{
  "num_key_value_heads": 6,
  "intermediate_size": 384,
  "hidden_act": "geglu",
  "attn_scale": 0.177,
  "bias": "none",
  "init_std_qkv": 0.0361,
  "optimizer": "muon_variant",
  "learning_rate": 0.00956,
  "lr_mult_o": 4.0,
  "doc_mask": true,
  "max_steps": 7944,
  "dataset": "wikipedia_en"
}
MLP neurons of a small language model. Each row is named by its layer, matrix (gate and up: input weights) and neuron, and shows model dimensions 0-95. Each number is 128 + 24 x the weight over its row's rms, rounded and kept within 0 to 255. A neuron's up and down rows have the sign that makes its largest values positive.
Before each neuron's rows, "fires on" lists the tokens most often at its 100 highest values on Wikipedia text that the model never trained on.

fires on: "–", " ", "le", "i"
L21.gate343 [168 126 147  95 151 104 141 140 109 149 138 109 141 125 141 127 149 114 101 118 134 140  93  91 124 123 110 111 119  99 138 111 120 134 178  95 117  97 140 110  88 163 114 120 157 122  90 170 138 137 125  91 148  95 119 115  88 107 130 108 135 152 125 104  68  96 141 108 126 127 128 135 119 145 148 113 161 143  85 162 144 115 168 117  93 119  74 106 121  66 146 105 132 134 117  92]
L21.up343 [159 121 161 144 123  54 165 118 132 131  87 146 138 151 153 119 117 121 126 117 118 149 103 116 150 143 117  83 100 118 102  95 150 167 116 118 133  96 127  98 126 121 143 136 154 122 112 144 137 142 134  98 124 151 163 126 138 108 117 101 118 123 157 166 105  82 133 142 112 145 107 129 124  98 141 140 134 148 126 120 106 122 132  77 150 120  90 144 128 150 148 181 149 116 119 136]

fires on: "pe", "fer", "ath", "iga", "ot"
L3.gate180 [125 110 142 136 113 119 129 112 152 125 148 120 105 146  89 177  92 142 119 136 109 152 128 137  98 128  94 136 117 107 123 107 126 151 114 127 116 124 133 100 158 126  90  73 105 129  99 133 120 205 138 137 117 113 157 139 100 145 130  91 170 146 142 132 136 156 143 148  93  75 131 120 151  84 140 128  81 101 121 129 111 167 154 148 137 169 116 143 129 109 135 162  91 166 130 138]
L3.up180 [105 118 161 108 125  85 112 154 132  92 171 124 134  65 120 173  72 171 129  91 119 149  92 147 151 148 143 119 124 165 114 104 119 137 135 109 106 132 143 104 145 134 113 154 152 154 142 106 144 164 157 115 109 124 185 112 133 144 126 128 119 155 102 113 157 134 160 139  89 109 139 160 121  69 158 126 146 134 126  87 113 136 146  91 120 140 103 123 139 104 151 126 130 113 187 156]

fires on: " B", "i", "b", "a", "li", " S"
L20.gate200 [120 164 100 112 145 110 117 104  79 109 161 133  73 126 144 169 138 135 121 122 106 137 105 117 100 137 134 142 134 146 152 133 164 125 112 150 148 140 157 153 164 125  94 159 159  91 173 132 161 150 149 125  96 142 141 156 132  92 153 144 128 120 121 108 166 144 169 174  80 120 123 121 136 141 112 138 137 144 162 141 102 172 137 172 127  86  88 128 132 102 135 146 117 161 119 160]
L20.up200 [126  93 129  91  99 135 145 179 111 163 191 149 142 118 131 147  92 143 123 179 171 110 153 154 145 152 132 140 126 123 136 118 118 155 131 102 129 136 124 100 122 145 126 115 122 169 117 131 116 153 165 123 128 138 152 128 141 102 122 171 160  77 119 130  93 127 164  81 109 151 141 125 124 115 116 122 107 140 158  99 154 111 159 154 105 128 123 132 132 122 115 170 156 160 128 164]

fires on: ".", " ", " War", " line", "10", "-d"
L8.gate77 [107 115 116 146 144 131 140 130 126 147 136 125 124 154 144 144 155 128 109 118 141 132 124  84 108 200 114 132 139 104 131 136 141 107 140 133 139 174 163 110 153 141 106  61 186 135 126 110 123 106  56 108 139  95  98 127 107 102 124 107  78 123 129 115 129 121 136 153 140 138 179 163 130 158 111 123 113 124 124 135 128 133 123 152 154 159 134  88 161 110 146 146 112 176 133  87]
L8.up77 [120 102  97 156 167  86 135  69 104 129 120 121 119 159 117 130 148 134 134  98 105 117 142 119 143 154 129  97  80 134 126 131 168 125 147 133 117 172 142 109  93 146 138 106 185 161 114 121 144 143 167 149 107 113 117 112 182 119 124 125 106  80 146 146 184 114 139 158 168 135 143 119 138 146 139 117 153 114 154 126 125 133 126 181 121 119 146 138 153  99  73 112 160 173 148 160]

fires on: ".", " (", "-", " Arab", " ", " |"
L8.gate362 [117 156 142 132 133 152 182 110 176 161 103 109 119 157 126 118 129 171 104 112 112 124 136 153  93 131 190 143 140 135 118 127 116 165 105 165 143  97 130 152 148 124 156  98 126 120 108 100 126  96  96 112 143 131  90 125 147 119 110  75 153 141 117  87  92 161 149 156 133 104 121 133 131 190 120 125 145 133 125 133 159 147  98 110 151 157 134 101 112 119 103 115 111 162  86  97]
L8.up362 [119 135 128 169 115 141 141 113 134 113 138 104 104 185 122 122 131 114 123 126 116 111 140 147 136 136 175 128 153 103 100 133 144 149 138 164 174 117 127 184 131 163 133 125 193 179 131 105  95 133 120 151 113 126 114 101 132 119  90 128 156 124 113 117 158 104 104 157 157 112 109 138 143 158  84 119 161  92 152 123 160 140 140 141 132 142  90 111 127 136 137 134 124 139 125 127]

fires on: "{", " September", " cat", " Israel", "05"
L10.gate101 [140 101  77 128 127 145 127 112 108 136 142 143 152 101 152 148 122 137 167 152  90 117 142 126 120 129  74 151 124  99  92 122 124 160 141 142  93 136  79 113 117 117 169 145 134 148 110  96 122 163 185  93 133 134 140 144 169 170 121 139 162 127  99 137 162 129 167 139 102  90  99 153 166 116 102 106 141 137 133 120 123 181 144 142 121 156 143 129 179 100 120  84 133 137 143 128]
L10.up101 [114 127 128 151 165 146 124 124 126 154 123 132 113 129 170 129 132 138 165 128 112 120 132  99 126 149 116 122 123 143 130  83  97 148 157 103 156 107  95 136 120  73 119 107 120 108 109 138 113 119 134 122 103 137 142 141 185 145 147 150 156 142 111 116 112 114 153 177 132 170 102 126 114 167 132 131 120  98 115 201 149 130 129 120  59 109 118 161 147 102 131 161 120 119 138 129]

fires on: " with", "pite", "ollowing", " in", " With", " repl"
L16.gate24 [108  93  88 103 107 187 129 124 131 142 113  99  97  88 123 145 121 112 154 102 110  97 115 132  89  93 140 107 129 136 147 129 155 144 136 118 143 120 142 174 100 135  64 154  84 115 118 132 109 131 124 114 113 134 129 105 144 121 134  99 111 192 120 139 139 105 142 123 167 101 129 116 129 115 142 138 106 120 100 115 109 126 142  84 101 166 137 128 127 131 116 169 179 165 144 145]
L16.up24 [148  64 125 131 106 128  79 124 160 163 142 141 128  74 104 125 132 157  91  95 147 123 153  93 142  79 144 109 135 151 135 129 148 129 117 148 153 125 119 153 127 134 139 136 143 111 137 155 115  99  75  68 118 153 105 150 135 113 154 103 116 201 161 138 121 110 156 160 141 129 139 109 137 125 129 156 136 198 139 153 136 135 137 164 113 129 131 152 141 147 110 136 154 135 128 140]

fires on: " He", " She", " she", " It", " They", " to"
L6.gate236 [159 118  91 165 119 102 162 125 134 110 131 133 141 115 119 101 100  96 146 103 132 116 124  93 114 132 164 107 116 118 144 103 162 135 118 120 160 110 144 124 130 131 139 115 124 144 109 119 104 137 152 114 128  99 168 138 125 130 133 139 153  91 140  83 110 128 142 144 191 173 126 141 104 130 168 129 138 118 146 103 154 151  91 137 161 114 130 142 154 153 132 107 165 125 126 164]
L6.up236 [108 141 122 117 153  95 134 125 166 124 145 100 117 118  93 150 118 132  57 163 135 153 167 134 137 146 108 131 130 101 158 152 145 124 118  98 161 141 132 157 140 110 129 154 112 105 116 103  98 150 138 137 109  89  91 138  74 139  75 109 135 144 116 152 114 101 137 157 118 179 149 130 172 116  78  83  89 108 144 128  99 109 137 112 145 124 129 122 155 114 117 118 126 161 118 125]

fires on: " Z", "Z", " z", " y"
L14.gate298 [130  91 129 110 146 153 153 110 106 154 126 145 141 142 115 150 105 155 104 166 132 100 109  95 156 112 138 143 108 137 106 114 164  73 124 179 126 127 158 108  86 150 170 106 151  81 145 128 105 114 108 118 125 179 154 118 176 130 161 154 154 160 140 131 124 145 192 140 122 106 130 147 111 135 125 121 116 117 138 127 130 150 121  96 112 137 140 108 132 154 101 158 140 125 117 118]
L14.up298 [140 138 102 112 143 150 139 123 158 132 168 131 171 155 117 136 134 137 130 158 143  86 152 107 136 110 144 170 128 189 165 140 105 128 112 111 103 128 118 110 134 162 110 120 132  66 131 149  90 133 106 148 198 135 135 143 134 131 137 102 100 109 154 134 148 132 123 119 128 152 111 133 143 107 143 138 109 112 128 134 136 137 160  69 150 104 164 124 147 119 137 123  80 117 121 105]

fires on: "ab", " Ab", " ab", "a", "b", "ri"
L14.gate340 [146 111 145 140 150 103 110 113 128 109 128  95  85 169 100 123 111  94 138 120  98 147 142 140 112  87 146 103 141  97 182 151 141 117 149  98 121  68 119 117 132  82 111 144 105 111  98  71 149 137  81 138 129 153 115 167 116 121 149 118 170 122 130 122 185 100  93 131 128 132 154  98  82 143 117 148 122 136 150 133 105 132 100 117 130 115 166 153 151 134 105 169 128 142 158 151]
L14.up340 [127 114 147 138  71 163 124 175 169 122 164 133 138 118  70 152 128 121  80 149 140 104 148 166 173 102 147 132 122 120 108 132 132 137 102 154 151 126 142 109  82 136 119 133 113 136  81  88 136 138 113 170 100  92 112  94 159  95 104 138 172 130 187 114  84 131 128 121 136 121 132 132 166 137 134 100 100 118 138 145 120 141 109 143  78 120 165 126  77 125 105 117 108 162  74 146]

fires on: " c", " Z", "Z", "°"
L17.gate127 [143 128 118 163 118 148 169 134 133 158 141 144 116 120 168 162 103 145 144 159 144 146 146 124 163 106 128 150 140  97 123 108 143  83 104 186 121 141 104 127 107 163  91  98  92 104 139 124 130 149 138 115 109 155 146  89  96 145 118 136 148 147 140 172 128 134 102 104 141 111 140 142 115 154 114 133 128 111 162 101 116 111  96 132 144 126 123 134 142 116 104 172  83 150 118 147]
L17.up127 [136 147  93 113 128 124 127 126  94 172 125 129 165 105  86 126 122 133 157 136 149 154 111 144 124 170 123 148 112 144 117 105 138 176 111 149 110 141 122 159 148 136 129  91 128 121 131 138 134 119 176 126 143 168 120 118 152 134 126 134 111 129 130 136 134 137 152 113 143 137 104 114 182  88 163 109 100 108  94 127 105 149 144 112 129 144 137 147 142  94 106  74 121 120 135  87]

fires on: "05", "01", "07", "03", "09"
L8.gate292 [148 136 130 126  92 127 129 151 114 128 156 106 124 146 113 103 134 120 127  70 102  91 122 132 134  93 160 116 165 132 149 104 150 117 100 135 151 150 101 128 125 182 130 166  86 101  97  86 137 150 132  98 142 105 109 141 127 127 156 116 151 156 153  96 141 115 107 108  60 122  91 135 100 126 131 143  84 116 109 189 115 115 122 124  96 173 113 136 129 105  79 116  91 133  90 131]
L8.up292 [157 111  83 157 114 161  90 105 133 153 140 154 140 171  99 132 151 132  82 142 118 114  82 107 118 126 133 105 131 187 130 133  49 151 173 126 155 122 161 159 161 143 139 100  96 146 107  97 142 104  94  89 167 128 129 144  96 127 130 118 133 135 136  95 127 113 135 144 143 104 131  89 112 127 145 127 106  89 120 127 119 120 161 103 131 145 154 113 122  98 119 120  95 139 112 128]

fires on: " m", ")", "m", " km"
L19.gate52 [134 106 120 119 148 141 132 156 116  72 142 103 133 159 104 114 124 121 127 145 144 130 130 153  72 106 137 123 167  98 157 112 149 137 148 127 127 168 170  80 122 143 139  88 109 129 174 118 103 130 104 133  74 153 120 127 152 178  94  79 136 172 132 133 117 138 145 162 122 120 139 143 105 139 140 134 146  97 172 127 143 152 142 145 152 107 152 138 132 108 122 129 129 151 106 118]
L19.up52 [134 136 155 133 123 132 117 122 120 130 120 132  85 153  82 118 113 158  77 170 112 153 135  78  91 119 122 171 132 141 109 130 106 136 140 138 148 102 152 120 127 137 138 131 134 143 112 105 157 124 149 156  73 102  93  82  80 122  83 138 142 130 103 113 115 118 157 137 179 110 129 127 132 117 147 120 124 129 134 126 149 148 123 133 159 131 148 125 154 142  85  81 112 135  96 121]

fires on: " she", " She", " You"
L10.gate19 [ 98 112  94 131 149 132  87 115  85  73  92 157 161 137 173 103 118  65 153  86 134 149 116 112 135 128 123 102 146 147 166  86 104 134 113 126 121 124 159 116  98 120 160 157 114 148  72 118  42 110 158 132 129 162 103 113 133 128 122 149 127 167 100 142 118 164 151 151 107 162 150  98 140  96 103 132 122 116 135 148  83 132 128 138 117 123 122 120 184 159  97 109 143 121 160 109]
L10.up19 [127 175 124  96 116 137 145 138 174 128 101 137 113 129 126 154 102  92  87  93 157 104  89 152 125 109 107 103  58 106 155 143 105 109  95 109 157 127 121 123 132 132 121 144 106 124 139 101  89  94  87 118 126 132 131 114 116 156 141 146 100 142  84 138 139  91 144 114 121 154 108 153 143  96 129 117 139  93 138  96 114  88 136 111 183 109 134 107 190 118 134 136 168 153  96 126]

fires on: " ", "20", ".", " (", "–", "/"
L20.gate164 [150 127 126 140 134 110  93 124 134 121 126  81 148 140  86 142 149 132 147 155 151 145 100 136 154 121 118 148  98  91 173  97 139 131 137  80 138 124 157 132  91 152 130 138 154 130 135 153 158 119 101 144 155 133 123 150 147  99 145 114 119 180 155 114 138 101 121 112 115 169 165 117 151 121 162 131 121 132 126 152 103 135 147 118  92 138  78 131 153 143 123 121 124 121  94 122]
L20.up164 [143 125 175 206 107 135 122 120 180 132 161 148 120 111 152 118  95 145 135  98 104 139  96 135 135 161 111 123 125 100 116 107 124 139 140 122 119 101 116  92 114 101 128 165 164 146 160 116  85 125 129 160  98 119 151 107 120 126 131 145  96 129 127 108 143 138 144 104 121  98 105 127 100 160 139 150 152 135  81  92 130 103 144 123 101 133 159 104 144 147 103 120  74 189 103 126]